MLP neurons of a small language model. Each row is named by its layer, matrix (down: output weights) and neuron, and shows model dimensions 192-319. Each number is 128 + 32 x the weight over its row's rms, rounded and kept within 0 to 255. Numbers have three digits each.
A block is one neuron, or neurons of one layer that tend to fire together. Before each block is what it responds to, as a language model described it from the Wikipedia text at the highest values.

Responds to: The word right after a number or percentage in statistical prose, naming or extending what was counted (census, sports stats, polls), e.g. appearances, deaths, of, at.
L5.down172:166127069123142136145084117068136158141118075189127130145129110078059124106147128125091179142114151154100076178089086088145123113089103167160085116078101120102113081114140122190186126120127119136140112136137148110187142152136143157152091127142133115095160214113144159072175132072187150135096130110066164110107149095108143093091168096090149138116133105149136153088141138042143180125127

Responds to: Numeric cells deep inside pipe- or semicolon-delimited football statistics tables, especially mid-row values such as appearances, goals or losses, e.g. 0, 12, 28.
L3.down653:179128124134070135201096129118165189085081138109140136138136128054153128148104067097111120078079165117122059140181099137174117217105112119116148102185126090142168047121086097149137136122075086108120096113123132085138174153105179137129140151112146118157111111137099162143144156184134145151144140181107111109050131107072125150184121108093130161191129035114147183114078159155198138156103
L3.down832:147146191119090134150131124083166175172121130153107142174110088089161130138121105070178177101084114142142114088164121147185078184122144120130120111135088158118056111158131142157168127071145160123136156123141136114116087114118179132178146158126114071089143106147140113128125146139132102168180129112147124118110063175156033082208100125152094146086172125054114190105132156138118086099133
L3.down1075:085173173145130086142158114108140083175123054108110128141098111095169179102091121173143108150175168136182134156124128130144067138135141128151171131154114116155144088125175154139139108196109111089079131134137132149068153111134146152143189137077115096158093141053209132157057144123106134061143105131113088152081123113137119115197123187112117117146121067137073105117174130140085124087111
L3.down1261:121225081113113201152126100130132112081113136144023101084097119075180109138136167124108125153166171138172151137127161100178098101073186161159141106144141118117086138121155098121130123114178139144120156156071132161098093133100119108179125165145114129113094193145169124146133139138081138096147107138175095118128147099178100139113189127168157078123139102083113132143124192143119104128179

Responds to: Pipe or semicolon separators between cells deep in table rows, usually after a number or empty cell, as in sports standings, scores and election results.
L5.down1272:144109136172140133100089215056120112117109108106098134136108161139112145124109133108197181199107154193115124149098101184103071131128116093122084156074150160089080135167167174075069123102159152115121097137161076145134091098141185105178076136103099143175124041157158145143107097135146137134126168119130102140090154165120145113100105118111111151089128103121119144156054166134179090147173

Responds to: The token right after a numeral, usually a unit noun, hyphen or table separator, as in 65 years, 12 |, six-year, 135 minutes.
L7.down40:123132098149119162110146114184146152126191161114117117086081146137164093101087138116115135100113123051177136118088165136119132144144143130101177143163134183104126174106163129109148149150175121072133148166107155127152107122153136099076138155084155128149105115075155103126141145108079092138083128129138117125141136090108129058178172137163167159148111133175115109103113128191139156100092
L7.down82:156102130126106157094175159148151120178111139063080154120132099144055154111095145126145096188137180088102088103150047144145100149129135133184133136099111139175144139168203121146097166162095108074156167134117101089117137110086088144135084097098143153117119109118122093107109147142139129182127134134086134155185100106170125170125102151203110107162157169181125140122161063140080083133190
L7.down129:140152103119134103147036152118140144115161088152173157153147087121164111121113155144108130145132149141173055111183135115077115148116114139061083092148144153165091093122161075147090128089136092155122152122106145186148150104127090162132140126091152061101116124103122166071174095089145161133114122120143163098166160146104104092126166127125070137119184153099128130107116172110098131178147
L7.down182:144172104122125058072079131117078132094145212173171110094093181142103102102095136144132103136144134116135177108107117102150135143177091143152102106134140146079190177116141104103164130089112189136101079148141171128124146148135116123127103154135167166123180119131111106083173136153150135165190121114203170127144138116080198154163125157086146104061135086126167145141156102132151104147109
L7.down355:161130134142084137121118101136093129085068095104106184126145172071117119146177127072109177145127171118104101138115071179158124182135132202201108124166146122126098139202130146118128157120114144164177124081100107129118152136104157100138124156204073112133065098164156111103084082103192160127081189119140147096077136174134126090100024105178128142152153107135133140083096147125126096115173
L7.down424:055133148153087092164152209124124081121091109163166169141151135131151098174064119144132085101102174122136102163106101150102138125104106112174117122154121136103109094104107066220106124163103159129210159171102113090196129171124163148052119129146126156135105104100082117132112193138080080129106150119138090121130151127130200087190131109155101080174145125127151131147100095161120082110145
L7.down460:144149104111129094188126159105146121180126163090128080156139100142184173141193141132097130116084119153133129121211102080130082136101135097170130110151085153130059127155163102150090115146110096099111143181124126118123086157106190157143122128138125060108112130122155107074127119129095180129162153114117144131121165139095121120157135100099121154151104118162094112080085134104125137099119
L7.down546:138101149148105092063137161097097159069130100122119139137087146123073108142087142160155120120154113106134130219121133097133124110167097106200102129082122076151102113132134153190147117149124117112137191124142160093133174123156166105110105138122157081084155143101099114188127124033093098173128184079094140108153075148136136176161112113116147149146168103133126114131156094184089127148156
L7.down588:174170166073174103102077126153113077144150185110126059108181085097141190123122139151152108190169117134101152104141115138112116159152080130126125109074102174183160147150104095096164106136191099147118027133130107083114161108162122195112097126156178143139198098188130101127131040055147124106143144148149044124122084126148101130151151163136112150157123135103096162102120113175133180121140
L7.down704:159142114123147192124173101118115159141124120110114133112109169163162119167045113162081133064167168119106135130099110164098041145115187182130116129139096149046157121087145117180108100153099137133189087173134118067102175139139097095123134149145083160102096107130095092128142142145181130064132099107150141108134122097067124129147104170078103101135154124132136162118130116127145117150107
L7.down802:097121098125121174197111144120141113110130110155184188155090160097064108109149173172156149143110147106081118179180132131190091167157128095176120067090165099125124122112135148134105120172100159099196108084123071095103129108109127111178116105112143101136146126108175105155180213186114100137117146128178140175158092117141064112096115091167117141186169129180111082110183165070130162178093
L7.down851:109129149094167123098165114106142121095136079104061188222080171081132136108132080167167110080161172166140133120189114094184079136081160118153098050148155086144166171160101222075124113121137148124104168142184071111109149130142099177160203148068105176106140080084113149128108150153208107145132098137086109127111180110140119119130122105153114102116116135079148161141124080088158113160079
L7.down953:103108162169076145153108087147161084110142150114190167072140095063118104122056162147112172135143097093092182156148138196096112074100103123115163071185110137093077082148128134159141079100097104159171153101101155128101125149134143109123104097076082128210157131121158107150107156111113104122097167082162116101138130149123163159092181082125184146144100122131129090106120165169175158114166
L7.down1080:115160128111139142148112111147084127073106121133146123077067150120101143090095113163073113092112131168122143156063057104136135176078160106059126147200156101151098106154178109099100184122071119121120130082163120208175116144158142169093126101083185137156110063083117095158095154178116159083167062089058133113086102115121095099116062107093102118087104177173126123079102121120127143177115
L7.down1093:135166137146146115115095099066110112105090188183133166103119113146088126103078121145069161149074139106143103106123146069175126151142131121113190126146115151161108102091117077138115155098209154124138127142089125160139093159087093193105141154110133167154124146127123116120137115105094157150109112112141119143121126144169129118123136114158141126150183146106173097142102077134148165125114
L7.down1237:108143098107125129140164179123200123094122144136138101127141118112087148179085124128103170142140172144064105121142056125119170095176150188086136148108158086157140111117142103120109067138149118196110121067159169123107105160114098142112097115153112090155142116087084088095209115109076147071153072147147120140142175113147083106152171130165098133088067158064100111173184124109158160087165

Responds to: Predictable continuation words inside boilerplate census, climate-table and infobox text, such as "no spouse", "Native American", "Mean daily minimum", "GNIS feature".
L3.down143:097118139117133174105062067187083169144092137091105078133142142120134122107141153178073104150166143122113095123091088153123150134122145180154065149084093138158149136092125085144177156091128094128150132090112078109052177132136141120098142123156091193167102105100133090159137084113169150125151170126116162120110142112121138089104087171126116148132150125146117161171148109140054142177155
L3.down563:138119106152166141127169118152137179133146131152118147116131110144037145148123095095144095101048154117185127176109068141159127142185115139151109156155100093147132146180092174109123147151132143146145137158073110164070197132108112051088162105111104101089083090122120098194187142135167079177104105129078171135137087118157119111127176142099131159085100129139119096137177167147129102181158
L3.down868:132146145109137171154088167077128111110139116128074130100152131151152148167089114103129158071115124168124067131164088075143096145165088105077074115156165124164174093129101168095101147197197086162113176163122067082083112155097139100090149183161146142112080123094130153116164147166145178191127142106088168165124142170106179138142106109091094176115178118128076084093173129135159169083163
L3.down907:144116137122173102099147094130115132182072121132109174116111101094114169163116116126092140068102146177113086160168094095107166161192140121246165151075057109178108062118111207156088140135121138127115095114138152160093133135138100070156170197148107127112151126126169133138129170085143180122060100120119096158189129124187178120118203129132142150127121131153124135081139093116138092112146

Responds to: Fires on the word, pipe or code piece just before a number in formulaic Wikipedia data text: census prose (of, was, with), FIPS/ISBN code pieces, and table cell pipes.
L7.down41:087104105142154147210102155094088102101117107181078114149123122183113119139130153191166174062119135112113166174182177121069108097137161147090114139134146110107084071112099143110117146091124158133168125080122067113086137069099179105115131116188176153102090092123131114066119123158134109123128120113145152093103138127108128146184146133137091149150152125135138109079158083086166165133097
L7.down103:118067138093147120100113079120144144109152117140092140149109169102130213110120191154087147106155098090101139126108135118109157109159110134121143117117153173129161191128067139131105167161118122168169067136134105177077193092108159103179206108114084092138137127156154100132124137140096123103120111112147068134185138113099089140196134109094154140141158178162110070094172081150161079092115
L7.down166:097187096096140132082137070061134137145081150118125078101123118092105142114136088110083138157096111083091168135070120095162183071169139067126133131072184130151134105061148128129096202186049134160146154076140129061127137140151166127158173164111191195159153145191115138220116056104138139154164118125130128128109104100076134190117076150128191160113108142133157126079145159125144130174133
L7.down360:122126062086128141179129097144092179119163147062158104052096120106133180160106151125106185143088046121083149122125127106095130197184086144117151087194110168170092134166223198091110188179109065148127099137131063139095150122127163128114186122143114079158086066083152094148135085137179060141129136131108139128154099140111150090114129109153115102143118108126142139136140140137153065147130
L7.down596:145117141123065095114129092145190153160133167170167123128162123138137147138099110163105175173129144078118121183105086178130073135083123194131140147139159099166139096146144106092192075148116106096076162116108094096187146131149090131123144133144046159137148093098144138153109090127083092142068159097137133124117171091116114118166121151102138125126097142135125104166167098117079137197159
L7.down601:077101140102096160107095119033141157137118101107131164101188164096131124132141097122097143160138078086055090210125189158164141173177097141098116166153134075113146182166109102105147087120146137157177099131133132173141102107127196125077131152150153054087106080102137102108143156096126178094145215114110072117149168119133130157141198150105144178126115114156090108109134142118138079135158
L7.down672:130090118080115075126124142145103164099089109131152149190169078095149158076154103163144069176089137120179182095099144171143210081139111088107093051095143099119190113118149131130186125137111137104133139096135115129129154211121138085106183124155187110113110102142164108137130105129125138167168094118044158137119112169118169076130068180175128132134133039139144141173110155158117110135112
L7.down721:175172082156110098095105158130107169105144153163136142149108150229073088109126123100161119118130173086126106137165136165154120154189049095137118202147144149095136162182068156136160092156163156135143092198151155145095117112155110093178189132137147125187097118106092155082114138137065141167137109154132102134133122088167146170045171153123083148122115087115132061079081086109120105084124
L7.down836:128146219157159119094102134104165200133159128138198163052098140184122131192126101125142031136172153170148124133113120095094138138173127117085094077162157115122096125094129197146146144132114196109080148172104108126111126094079100154063100113112116130139162146105112103134117145139158147068107148128139143097119133089134115186139043074151154167138135147104129103101127093134134150113124
L7.down861:111128137158050114086116180139145090089132102184115156145059182141120073147145167172112137111068101139113136163163153146131128128148136148154155159115141164114081099157095184184128152146143149098086085102133085150091117095101121160135039087122139146099128111144093113140112095155140161134131103132155160074100110118155078160130114087121139113145091108135133132113136096137171150128131
L7.down930:142080150147105103101135146161148129101063093119156149076070142142105115173154069163109071119133124156133103103108159154115104125139156143151076133148070085154091128076136137083121148114185159077176131114073135096090140140096117149165127074127138143133084127169100120086153163196093124111160064139132163111084135164077095163150151139142127084154137155140078147146190099136115133176117
L7.down973:094074100136129110145134200113102196161123160166093144149150127114138129142141129095052128162165097137155122170096072111133118139140119089172136135176123120094136133201112152133105136058102141103196102146150087146103084109106121105104135101115105120149112064127129094146159115197036125075136082148126159132149105171136136141167090117161090122126077117161146175137083137143087154150133
L7.down986:117085131087171115155136070069173127133168075125107109143097146125139117153162139176132117133119199099104076113184084144192128130107118137133085151136136124212095107185142106102115124161151103134113173138141132070142090141087130134147103190107072117172162138078193127120096150133145154115119088124172169152136108191119100151119104022156153176179136087140119137138118082117109144154176
L7.down1054:154144172129129065090118107098102166100107119091089218161183123067127167071166093128127138165161089127182139117081121137099162138109163077100099192090166123130066075148130121148120112144196108114092158136171138101082156179075098113130177155138092138247129143103135101130192130110110157146117129144166110106081148164127161137196134087105105139121107144127108105110089167220136148116118
L7.down1217:135114103130149094100167154125090137104202147104128120145113185078125106082180148184123170116182116090132179069135115117126100147175186123088116096135151117106144097120142170112080116126108156146135181088097150084049115106161078080144107106108129181160102104183155134131177064043144174121108106117148120100164094111072140174137155133150098063126094142149131152161142167096118175114129
L7.down1228:155138074083147153154131196127165168135125149124054093137208141152146217120098155128191129141168097119107049167108069133146128128153076054151161162143163082157135098095056139167141149130130115126154101147151119130151104076065090131105096075116190152165112099110132149101133162118143184105117170144138184105122138082147169139147108165104116068131112133103108157084099133141088139145103

Responds to: Predictable words inside stock Wikipedia phrases, mostly US census text (no spouse or, Hispanic or Latino of, The population, est.), plus month names after "on".
L5.down336:117136128065116135159112076063079140136126133112094115111134152101112165119099129161182170126114153120102130104130157153167110195203125102142101165082113145128157128099189183192115138145163143117186102041073148134110196172171217138146099117105148143153065150097141099093163137128145101135122123159157125160149121107114173089131087072077111144136080158177107130085163160074061092074164

Responds to: The word "as" used as a conjunction or role preposition (rejected as, plays as a winger, as well); less often how, what, when, in, like opening a clause or title.
L3.down352:131133185126191123119100172101136138114117146108122127126073211161098135111092122189086116087111089151219144111116152082149127109124138097087131113130114163128101099097077134117110112163170135116055081119130170175102089151129098139140137124096105136154153134119107140148128137147094114172108135154094179116123099116155118125171151113194069149106087173090134095108123080156161080149134
L3.down371:147170102147136131197100139122179067146129146136110092132139168157143110163080121106122130079152159184142167175118127143168161151119113101103145116123103148133124036104140073145139066121115080148086123087123108133109105141129136057177164100099148147129164170124107102159167114101180098152085158153101094101117133100114087095128169123118144132098102157098168124129092156147160102080106
L3.down699:100153174053131106136088099110164110117102104111088093133118053122170077202131138133068156159126116147111132179104080124155101119170205149135100170106114156113069105140085089179114135148107101118101165105132144166130139148108136131188124096146092136137142113130148161166112104166116063155138135139131169115144152150123117097141152103088140161103157178108147067165077128162078142202154
L3.down746:141122136150100134071103140139087067089135081156158158097149137134145183097143122138166094135107124173189160141125128166159132135096100072100076096050097166147134100147182105131122105138121101159090147107107096152109073169132137085185161134166144102163118129097169142121136073109153141088106133139176150095157071123105198132043187142183109109135067120117140113142127171106074113116114

Responds to: Second syllable-pieces inside long or rare words, such as en-th-roned, de-p-ravity and re-tro-grade, plus as or a opening fixed phrases such as as well as.
L5.down1188:087067167076173164138141092040133157182101116155143082142160109093138093111126139124145122138104148113150132197118078191153128129150100121124148124135150145155174078158123125150135110152155146140096135062110146140122086155140094132098091112146177166182063178095149090181156145095098176139106165172066108146090111145150113115159123112138093164127152143148107116050190112109094085071174

Responds to: "Of" after one, third or each in "one of four teams" phrases, plus count numbers in tables, lists and "the population was".
L7.down125:149193107158157108103146078157147106075131147171090101073105136142145092098165090127146130138166181148125050063130120156131140096102148174144140151175105122138141084138089107093154128110116114122121180106091143107107157119129141106123077164114098115118115123096133148115175142052104133160067094155148091164173153125134111122092107113175156154142187072096140148143214120111175127096144
L7.down283:108145118120177154132133170127138210143124110123168127197092159136128160101130164124107150125018111088063144132126126112152192103153144131058130178159160100094158127112123125130067196095137088151100120117125160107134107118167122131108113143190151101132106144145168119129137107133102145119150116152147152154092128150071060097141133112170183103142117013107107093093106130085112155116096
L7.down313:120115200160083087164163155152152149152109125120111083164091121090177112121118097078099163099118125129143051158146128119141096172183140139128126169127159149076143185148168168109107160124136044081153171101179120086087060107159126118114186118091152111113132139080129135079100107107076146088120152209160067165134152060099093129118168194177090113123112122154109148144140123125071135124144
L7.down327:110171107136167111128091064153063134153156154063166138131185185157095169102168103103080141132169096108110127094166149122112136154115161061114153090156131101143107132173146135150086062157156124164116129123088039077159151184155113153113166141135155155105118138123148042105081199118117179185158140159075122127141185148148110132125148122132113151148159163138112123175132129065130071081103
L7.down344:148120134133120064094127131151102117118127110205110200111115130093068137152115156116127094096149121132122188154069074119114176156153137088122108086062157117109106117134199170102155171119045092128055143141155115202123120132163162174105147145159155063111105112151151099201071167144106112078170137086124187094097072151094073133116148084141173107138138160140119149098118176182114171133186
L7.down408:102097162144112165132133169138071130141136124096106136137107130081189123079134151095192141105074124159177130107159142127086161105112133144141104138158148190137104123094149175081132173098124096167135123126161121126107128076180111181140134207106154137128121104148120175153073113078181105068181117133088078102155112098142132123146143156133114025124139098173130178148186119167139104126117
L7.down418:093118115185140103168158154102119133098175161167150192153128131113128123100113092074133082106106136136154151118148099110119092155136132196091106076151171188111164111141144146103146146148133078121123159133095129117122090090091166137114158180081106097115163127110116098068125088142165107146048142096071095171156113113148171161113129136110121170169153125158087142136156156145102150139171
L7.down522:124170121179062125214094128160154107157160176117146130130122165183129108118173138135060133083122099099156165134124152123117154095142145050155139184130166105143134148054116209183136180112113166178166129168126125120145109130126102138163151154114137151117127117103128142094144125084197108118076169119120123139178086129115093176116135101198144077125133134110137128116153134113059139125150
L7.down620:122109101127149140081121141167122120173132139119118091167079112057158086091121091170072161140134160128134167120116115106123123091148141158126112112097076123154078101087187094130134141129125167085088163128181167078146175124143124106161128132157143109138115140093111112169135145092138162137150115043134103153159155197114127099118151122144073109139092163128145049125116106131073149167149
L7.down674:148122123106116124172131163155090160093085117172157089141199067131113167139159143114068111045095102108136107124135162144094136135103110116084068165155144117087142132148096121046141117138175180112097141223134168216082105158052149132139147148154118122138158148040131089137109128037142153073111091199163164145149154155155175141122068085109115131041118164094122111117138158150145099155117
L7.down788:183144138120069117127103171099148125136151148131097101095130157133154163120177077161153163112134117127102110132109181157145131119174111090094106154098097074099165166054143111092111163142186124162166143068136089148101154157099075136149132067139137113211122149147142127064169126114160100067177134157199115135111089086119075146101143142215186094144130098109129114075106147101158174181111
L7.down871:110118165100107173092164187051156163140149115187146155129142121116148110097186148085140163148078146150145097213126165114140065185139165104042146150088115129116115135208181151099168108151131128158157126133117081172151148137126144160130055109104186104158108094100102122177061085123092112130138140146141129176081116149102106065122151130141117126142086094111116091066112174089149192163146
L7.down938:173149111173165109186096146123166168101083165121101140140127110133126153129245111111102175160172157130067096097112160126166137088148059152100154097066065086072147051108149176098135101091153118147116162140128106126080102095109101152160096166115086101124131125110102108146145145110135161035094142105114117078110168145121093038093115150133130085095140094092087120067188181098166130140183
L7.down1101:161144131115170130054138130155088141140063096159100166104152146115142142084149092123077158121139177170135080165106115069074087143143110166108142121181063113178144144150149119158107143144129127133095083136130092147091123132064117157103164159131081082131163126133142146177162078131158121138104161142132152145146113175141094121149154127156071145165109207215150130106161118169154156158097
L7.down1239:152066098115125109120089165206176136122169075109169098123155089178139152124153148093141150170110108155163091195144149108201140148079128098129089179179164127136114125151171151149098191122145134148132151077139150144130103105110089096086094134117149109113138120088115161072133137184100097155158149124178122117137177157050137148095208151139156131103097157138106142058140111132102153164124
L7.down1241:154093091121165122114140158134111155167149189170196143156116128153128112159092103198163117099114084099161142142118101145110128168119209083127149088130188114184126100105117105128117132087193117127116114141099136126211122133138089127212162147148165100101127118130160082131120116091086131101054165115132129099169170112119153158126114160135157143142152223125092120123093140051108119094100

Responds to: Mostly the word "as" opening a clause or phrase after a comma, as in "as well as", "as a result", "working as"; also some mid-word fragments (ab-dication, des-eg-regation).
L7.down54:116125160080098140186103102165134113083126207151123190133120117120108133098158119124183164090175067128099174153110165119142135132093102148143157088113175147136115128083157146105099095133124168128143183118086149139138144167103153146215080084128095111098089242169154178104194075153087146129052148162153113154152122124104100117179109151132148096181173154063089136114155141130119075173172
L7.down87:211059114120136095142150107100093188113100125150152183145197151142135169150107135136150135074121152089121166079096067164144159143145101153134084163130183165123184096157084105115117063119148181080174107093171150130136103122155143119106176114155090140151132169104129099114122148140131094101150126082138075148091132119175120113149127125183137108093129175145090117156131115077159103120165
L7.down485:132115188112120122126121155105164135153082119141117152075125138137095111068072106083113158094147197127091172131108121081134151112153118170107094117155107120167116111104131155137158107145109137153151178104120110116174112108098085170138120064015167121147161123120096091188117111116111118124098118114120090112071144173144169104130076126088190140161100148139083155124190215095104204126114
L7.down513:126129145092137147054089132133173093167162116115095048151141080180116166133074092165135138184161100124169141131113158136182155088122173147072115165140137132152211133091188099101162153149174115145147199160175131158084161066218130098115132106200194192141094122152089183137145149072125081109101104105083157095099108127111119134110139168131108139092160158146095172111180079159178126089100
L7.down573:160180062147108138100151123109075046142136213156154117114141071118107134222158136133102155148132187160102116153129124082172147154163121072143171127129140151137143055127143131154149074138113135149130053149120076153098155126129125103173110129116119160138077069133110111175121106087101191130161139090109144131117125095137153081067138141084129131137123070160095187168144128151173085069111
L7.down684:129146152128138119112184111066102094116161114147098094165059123136186136108153118085105145094180132181110143124123166159153206066120111135075079102085146111110159082152141079091205145139105135122062152125133105087126158114132214153115079125087109139118106181137140167139158131128132178119169118088200124140120148116182126112116109118153113127133087124155094000190082094097142100079135
L7.down846:117119077133142147134174135092116116084110126068124120073145142158212131134103186080081110152138142093117197173118112134137113133034133118112137146122158109124150133137128104143107142151097163103172074186167098126134116141131088126153134111148175121181121122147213181155114037159170041131132133149130122093099154165126113117158095147118160155063148100102145139115115110128100132114148
L7.down856:152120163165161149196153101165130106126102121155192115121098116116150099052119122089105161118065103097103163193073133094130093122161132071088146114110178119209105128146141128098170128140112196164143137087090102148136129146113133118132127147128099102081111111139093170106190091120115145145109162104113090175122173134117117189162106117151115117121106113100147133150214189148112167175175
L7.down925:167077084076103116143161102091110106191143124072103090167104125155128192116069111164149149121141142119142188127162114132090090134091143167105097138078126124086145056146189094120161097146111114120142165168162130124101101095104149141084209123131146206111133119100187080201149102085124090081166144175089173138081158104154119151123182141089138179143102098121117135110150173104117155119084
L7.down1030:101087126181087122128155095118151112128172145129134094129135147108068144106152123097206195160142105103137135153142086105139091173126112086127169073141104080147097137078067150084106208168141126143148126102111113059192137135092158232198140145096123136093088103113092095200104133136151137100128135119143136120172115088155169114136106117153116181143077138076164093141168192077117138077147
L7.down1124:150102103067137089149093171069146148139079092184178109114053176159133106184083148169091058120098166112115192137087090101174119164131146108120163143110104111171158054121093077061179125135123166140110154146155082108114125102145114163123179138151154155173101172162113150223146160117086096113116126168098112126132122094162090170156133111117164134094138077106158111128201159143098048160157
L7.down1162:118106102160132151073142140087108126123147145123135101129092127184143054127139132138172089121087122098119136043093162141127129119116104125079132092173132140143139121135147118170217106139184077144134159107125157129129166213116063101128133080126163096108094162084124149087125099152092156153112101110126144118134115191064174192087076152141170169150113082128180170143178145182073098138153
L7.down1203:099094138097168107103090129146168155150094123090126137122171135111160062117091100149065138142121140139099106152129177080154108141078124090140120116171159083141082115165086134093173110196131096081178117123113180125116132104084082135124110060127135157173171108163129151106132070080162123112137084100164106056087125118149135106134186144100089132115093081120216068102153083154125097113156
L7.down1225:050098141177180134102146114169149102093159112204164130084074072125124092140089104103083098197118104186146171113116145074112149156130082179136099091071121129114094093096206151148170108153087135145149198137131160110103099100161102145136135112123087165113139155142155112090111150205130084097127093184100097142187164140109156127205153164110104140085129123085110132116117152129108130148131
L7.down1236:161137091097119158168097182081177119155136153178066108102107159110149083180134141139153139126073155107091086106094095132161131147107148089059146124142137160148171151161060108137132130162103134082092133151160165154090141175088146128194098138115165071132174134128099105105143112124130106140130123157091146174114133182091148149161146086137148043101173132109126035113123130064166089091098
L7.down1278:064145135164131086089128192128142173133085122161145150128119170159144138135141120174140168127092182168083130080129143118126125129131073145083085112188134161095103059128162108166134166122102152159133148144117153108125078105090132180186118112126127157106144103116047138181090066139185062136144128085108199133086146125116128125118120183105159100116115128180102127118150147077122191146148

Responds to: Were/are after existential "There", relational words such as between and along with, and the parenthesized °F values or units in climate and infobox tables.
L3.down6:170149138143212126165097119126178148153076115127105113153136166105136108154147146142161154135123136102125144138058162094141118060109130144097134140166100149192148125114123169128147152088095075132113095202113041144119064120162081100127173115101197099137119132119164134167114119127162128090132107081105146191150127153145188129096097126093150162151116120109175112097092074149137132116146
L3.down925:137090169158087097115154123109055128115167110112108178135129141166100090142103172115141118111099163172106064126146102098187136119098114140191077094164162130116099076113157140117137124124088131121142124143084111113148141091192092157130154182103073157081134153098114076087173133143101086178116142149162116086096162176134088137107102121132125127150148126136121175062136070038078145121120
L3.down1095:098164192156143064117139123115076194120142099162108132084139136099136136084134086189105142159105055121124067168134155124169086164127103102134160169109147086151175108053124116133119147134140159122101183139089176156103164126164136036112105167137116107134126216169138142143142090134148080135091145139134119073055113106139041142103120144118097090098158119112119132129119115142047096023156
L3.down1114:152069109123108082130148099137088140135101066186150170128096130160161106137105098108194180169145109101150147085111096185082030114181109105068213139133148116161125178091064214128189149151181175136157137244114112079122155071126111152153154170171147125140157046110103179187138108114086125124148104102165161191167156126145123180077113169122077117188115120097127127120165122173179101087124